config = dict(
    head_dim=64,
    d_mlp=1536,
    parallel_block=False,
    lr=0.0107,
    lr_mult_o=0.821,
    batch_tokens=131072,
    steps=4571,
    dataset='wikipedia_en',
)
MLP neurons of a small language model. Each row is named by its layer, matrix (up: input weights) and neuron, and shows model dimensions 128-255. Each number is 128 + 24 x the weight over its row's rms, rounded and kept within 0 to 255. Numbers have three digits each.
A block is one neuron, or neurons of one layer that tend to fire together. After each block is what it responds to, as a language model described it from the Wikipedia text at the highest values.

L5.up56:167119152117098084100133178073168136141090151105109111119129128108126153167143157135127145101118154121157118160152122092141078149121119143119128171113173170123172119095101127116157128135180118137124169183086162078142117151104144105151132132134087129143098121143141122132138099096130121169125119114115107109136167098187098117159161125144155110105110134111145166122165139093142110070077
L5.up83:154142154150160132134108178150165097103156103104086178107110140133124142126111118088141141154136123120143114110091144104138163072121168120138107127097137120131117157117116160135120182146113140122122142103105102094134122136123064144118125122098167107074124119139107136147155133092145149118096138154118110114162140105107153180125145076099134143157128150108171138114109145160121139138116
L5.up96:104156123160118152114112164127166109155162168171164122131133129131101093102145172134134132105127107100113102112103133146141121125113142169119120137105142142109124107158158109118150174146137093113114144129147162138138131159118085148097104110115083141128103135124150121123094095111150147142125138130176118132140141190117128079125118103121117087133121138108166138127142126174138146095136
L5.up106:127128130169133134121102157119168141100123138091099128119125102143137144181170163094118120094131121125155131119139116142110123087102170125158103142057142178118112106104150088137126105164104104101147165149104159112117147138112120121151103149110142124155147125158143063113120121115156093136147151142146128106103124136092123163096135150158135134147108130125138103119124110162051149111097
L5.up359:115106132156102120153115083119130109127137100116126098119099104134117163139141139091139107179077094111158166142098109127078120116066125124111102159153132099111125163100147119127108151167113107153151161119136135128115127121123105145158137137118113080078110094086143155112107087120144142165184063142123101121136146166121108118155139147144109126124113097159116149148124061127169118111108
L5.up672:149139143115171088160102084134190140109133146121147158145113153128150152162109096117121134112102107113148107156118129178138129166110158104089113180193160144149140156157144146128086145123124123108176141130114110117113099147125156101167112133141140100110128114122148112110120132113159140132125095143150147121149149143139134116102125119101142105097095131106169158087157146133150120132140
L5.up832:122132144107172140112057151136170092117115108147172143158137098125137127124137166125107137089106126177139143105091085177091147075104115147119087141108151111108093145118190146137124128148146129124093140094144112088106135108107116110187162153150144129136100113146143120107138148083162159146125107122107102103123151103091140156140119104170079130135080129154111151133155127173139139148119
L5.up879:146114102106176108121114125147113124105154138154149126123146099071102123119150140125132127108128122149130119170136124161116137131130163148122144124112143146110139120175134118142122157183154132102146130163110137146071153198147141109144175095124143139133142086110122129173163120156135139125147139120168119086111112163130130144140137120165149142071133152151119090102123123128130112136119
L5.up915:116125128124147099149089141149124156117148137105103122102130159134131138172144121172106129116129172111132097105105144099119097149125163156106168158168179147102098134178140150118152118159140105127157131152127114128121156102131137125126155138140139180130119095118140130129122112073142135137159103135100149121098091147138107131126148141142159131106142118126127114178124102147114090105150
L5.up1015:141114102125157165094157158138106130165131096109071091111100139091098148136123076117154118139119136109136125127071121135152114119103129135103116116141146116117144180134142093141102121133148082111161130112087125107109166156137135095155100175124126123137089127152119164160118146136159146139128111146142113150105109140142116118121109139097145110128169156110134111128159111126111174144133
L5.up1022:138138125158142117159101157154118120073103103107121125094139126160117115087132135131142111142121144170138132120134135145089148148095095166093113151180217125149130127129106119121125127107114124101134138133109167110139106156109145125141128119137120121119145178121108170105163094116116111099150136143145139102105126104166130125149135123131088089125103149086092125099125143104118148099095
L5.up1106:145158086122135159111084110095094136104135118100096177102140140130120175122143104145123110108139134157110141127105119168118088111107154142131147103149106168136141181121153115130108173145121129109166092084154135137184115149135095077116109126075117129091123095126158124113084131127127095124139122142090119139134141096165090126140129141132115143098095130130114131135164061169101135114145
L5.up1170:126062106092099101143122132122137124155098065137113127126151159153089144124132136132101086130120088131126122130108151146156142093096131099051156160130181146144150148109163138127127097134150138130127122134094137170128149113151157089126153114171175106097077109144117065130115126137130151146126131131146120114113116150121092124125108097143127106125142128139118149097088103163155122125125
L5.up1240:132089121087146124155173120133135155102134126143109151103139107103101130127150111119129149152115119142111154125123157137159122126184137146082171147132118124107106095114112091089122119148123122121162183141132145125101142100151105142105150146093111113127094143090131157122113112174124149116086128144112112049143113119119123107116101123123109093146082151138098123133126135132116147092160
L5.up1382:133097154111159112141116093152132114116134118084160094156091133140108150120109165127133127118115134126138137143082119147142115171127130148111156152124107150110102150098139101168126142158098104095161192104113087139125113116115165128152103141146144134107094084143128155149102081150116105161163098149136154061078135084138150103150116159183120151129107125117119149129174105128091142122098
L5.up1448:156156137113144107120094159108126116123142119141141152107144139153171151105144147145084116131132116144133142088108146142106124158158129148104122160147154127107126128150146127112122041079161125142151175051199149148136137125125138119144170101146125141101125107145088144137102091096166180124120110122139158112133154158108104107169117124147162156119127120100126120111138110098124153106160
Day-of-month digits in dates. Digits inside dates, mostly the day number after a month name (June 2|2|, April |6|), also the second digit of years (1|9|80s, 2|0|15).

L3.up790:135139125106147128150089082166145112091136104114144135108107101126157129180092170106123106144099140138134125122099104176089138139109127144108124157085140138107164121111164092124098167137144081081158192070107109121137123151141094106131098148164139157098138120159118124135155114145131144103131116101159111129164165119114149114124096127122102162131123186123126125091138111142117156141088
L3.up1056:114111178171126092142149115161113138104128156106144139124140154140148112142147141143157139135091120092132117120177062156143118156117104148117127130142107144093133155065149102126115070148116144147139146129106162060098096157128123065135091120146139088143107144197154134087102085107148110106133133125115148149092105145154111152131118181155152151104164141125125180124110086122118121135104
L3.up1119:141114119107110128137137158121128122122137138130163131133154126124115128155130131142129115096158156123108151101077152107123123167137155168142100148128148120135139109121128132088106112153189138119162130110118100089118145145151124111100178123141136115131151065117127140088128086104132137119153143170119136121134118188088150079135154112193142134101131130126114109086136125134148124157151
L3.up1272:113149152126134123160144101099129108104151182121177159145134103150154125122137116130096091130147193134106108134081131161122145155128142103138166159134146175086085113108140131116109153138165095174121139141094116125170155109125093132130143182150079137160129081111154113108122139127098132094142143118125166158173145166137128133122137117102129146131116148138146163131121125105141092101148
Digits after month names. Leading digits of the day or year number right after a month name in dates, such as March 29, December 2013, and June 1986.

L7.up1319:086160139153122104127104115115102117094129095123114122104143136105158174145119143116156093116113093118141142145113134125122096141102167130136157149137110174106131137104088127137138114141117120085159176074105162100166100134182135088137143110132160180109155123152124140132142089146126122179116128153172098128120155154121153141154117155151079133123133143090120138099172099112112149083115
Date-introducing tokens. Prepositions and labels right before a date or year, such as in, on, until, since, born, Release date:, and month names before days.

L3.up228:113136109145127155105119124107127132155144131116092093158169168095116106122150115117121144154161106104133125100142109166126160113126146162137117140143119144097115104136140213148143136100097121195158155099115106096106109098073144118149139171153066138091166128092116136124115137126136175092111162135139150118127100136100112094162144051136171137103094116136113160117176129162114134119131
L3.up577:119135089140083109166156139106134130135130114115115084148126108139106108173134146132141165106137098175131142130126094098121154103145103139097151134114156126159149118140143149073161153157106103158152162117112057109168152146092104144135118123149131126153197134153152127109113126157113104163131145127116144125145148113120094115137110124174105116128091098094114152108134122097130098111122
L3.up692:159169175117127164096115152085118125131119126114140189128133148125147107084149168125129094132102090096177073137122125085085090118088154155087148122115136158151151131157127110130130091132125079128124147141148130152117083139116168141149175087128090097137150157168117108121120094134139120154133164197169102126107157163100112116161120154113115086122120143116142117117146132109127141118155
L3.up1228:127121150115130133093149159138130127137178116092121102125175130132135122178129137135117132100093160128090126145091134121148117093109141147127101121128112143098135105135124134112145138087114095116153111126111087104139079099098169156162139144085088098098124110159143130094091079118127150117164131156127157151115108150127124128145125100092139088139060090106111152105129150117117153154145
Dates and article-title breaks. Fires on year digits and the space before a year in birth and event dates ("born August 11, 1971", "December 14, 1958"), and on the line break after "= Title =" headings.

L5.up76:129136112132120144144099179123116165119124159144126122136160154124131134157153114129182065076111138124135100128117090128132106133119145139085154143153126110142085135094166144094147137142149134114085110124139123082119126171079105147151118095128113109110145114111099132089088138152098166070112145111142132076173115128097143111127117110175122123132130094167155111101125143164123139162143
L5.up119:140162117116114138125092120158131146129120113129077105125165164111129095136122115101124153104143116104118129101136121143101126161148139105093145183135120144173095133164118158136114126193098113158114126088150097152128089099135089116120115121130112116139147144110102124128122131124134153124122109146182121135115145126145113096158123115155133088118149130111117103093118169143141112085150
L5.up182:149136130149122153165137136151132139091146094114135116081196111135138174144147112110125114151106117108127103157126159141143165122123125124138090104150111145104138174134135164156103099151139124194134105093119074131146114121130149137112160133108139097092150112132099099058144122103144148114108179149161159137173139168147103119102111141134114128121087206127113138119118151118144110135112
L5.up219:113111172165144130086134098153150129175133149101140106120098173081102121158127132170119129108176096103174129170121100150124116100102160174138132132072109149149101151123104124122129114136096111136166130099126113087119136115139107132162141114086109136127123144101127127127186145125131096180123128189153100132134131137132105122104094097127131126144144109107108111126169142136155110061128
L5.up344:116124191110077120117138109094152111135109169131111164116195152083153105184119127143155138123188129118147145139085132139125150153127155141141131107100111158111115131143138112084121122154130111123131075124152107097121109158117134129100088148136152126126126126115162123113123105086111099151166092132145096103133094201116127119149128164125167114099131139120154112090138133090124121123135
L5.up346:118086126123122124140136161081114107092150111111083149114167105095122095114125116102135135143138154126090141114158123149119219159113096095107151138107130133090110141121144131122122100130171174121064092123132139088130126126124100102135124142173172115123157126151129093080149149144092178136146147150180116124133121161153170157154066095145103110118144090160104146115079121169135116149120
L5.up498:146101127135107161130145125095151142111123140134171108090201131138121126112079149123140159155151119129134155110134113125146125157107134153146127161094143155106155168137162124080121106115105117120131153140132125131120097140094091145114142122139130175115110149112146150099102111110100119115148108121130132154070123186103090102158150120077148091136154161152103163055163121111146116107166
L5.up689:147091163113088194123118137104161177130189115176139120115087134134080146118107150076140100169115139130141144099116152157104135121145145172094100111082137112142101152152083149128143145114085147131137144100140125124176109125146141125156143131125117117122097165144120121094139186141125103103149104113153137119154138153124135103115139156136114108151098110165109082098110120145102121113128
L5.up765:143109140109121119147161124094130111113141149123164119119192101136106149100112163116160109132157135090100161090111146151112136136115138135144113106150147109121125150141108170129090139142120114126089116120100086125143095158145081143150193099107147112118162096148122131123164144094134142126143103152125115155105156181172138118132102163124143114134104137101107153112160117111111112118176
L5.up841:150103132126163112134137105121151176119167160155146116093143086164126170147129114123124120100198083095146168092140153142141140150109123142183101107110124078120132153164131106139149141108146139134126135111130127069103101152127148130140151107144099127131135101137139083108119112079114127107079123143107127121151139130176138132090140098100072111144139115132128115125160118080115150131097
L5.up940:150087137110102086152070165109133097157131158185136083152166153139158150112165090174129134099119084135148110138109107135082074152134122112105145172105120117139136131125167137116111140167136156067111122120166078136111112141095143073117135099142129146154130179149143138129108109108116144118109095160083160126146162116138145105138145091135102154135106127072140122092095141128056152131137
L5.up1027:151093115136159145091093139089190161132129083134114133137137096126135125114125135098135094131095101166136117128099105127124074167146138135159105146129157095110151143162099153123156136110127161154158138101152129121124159134135122133180143118127151119140132131109143127094134162108121116105144111123146122131135154165084114131116110097142115128116100164128111121134126163127118112100141
L5.up1039:125131120133155152118135110131113137118134129131142096154144125115129124141131149094172164134166105143139146117161170135145151143124176126151128170099119179135107124202096118104136105143144111179127158103142156127141110157098111087167145108132193154131132141096123169061133100092156148106126075134124049111146147140131128172103078143147147088146076153110122121071114143126137112126114
L5.up1287:102120118135119121165145139148104106141147098133120142136127168142151131105142197131116096139102134154153156124064134137164098128123154103113171142109166139139148123119092094121131043139098123115151151115115117146101142102093124104151121149093119168139120106131137110138134134065111159131123090153161145124112167145146134120144168132150091124167131100115112092129159131149118127125146
L5.up1406:157112124130142136131073138122120125136120119122165110111130162147173149141139145100157115145099118126134073158121142164154149120126134141175147126102122141102125136105115097106123115142119114156132122133156130108111113095104103116146117103135101150104104146167121128126096140124109097137094126163125145182159130141137162060106144123095117096124130150150082151110081142133108133136143
L5.up1427:134136148115098166128141170148143137119163138129153126100110151144112159112160094134133138090141121135135194126128063147122121126138144114114139159082148138127129134155165181115124169104150168108128144108125087133126110160116123092155083106139140129092134128115161143108115109122124109117123117098184091114124179129113125146133112105114124173131172112101099153099149119143081149152076
Birth date digits. Digits inside dates, mostly the decade digit of years in biography birth notes, plus the opening parenthesis before them, e.g. (born 19'6'3), Born: 187'7', On September 17.

L7.up1149:139136169103167099123132145078138109097193161128135137117127126100113154175151130139137142173133116138195146154161120142117145153135103163104145075099181128094107113152119159148132128121133130118140136122141118162107104103102081145135158130133193092111127130130137137175116143103147118136169091138107130132108130138158173132153094118176089165093110121137118132103152099102162149103151
Date comma after day. Commas right after the day number in full dates, mostly birth or release dates, e.g. August 24, 1956; also some date digits.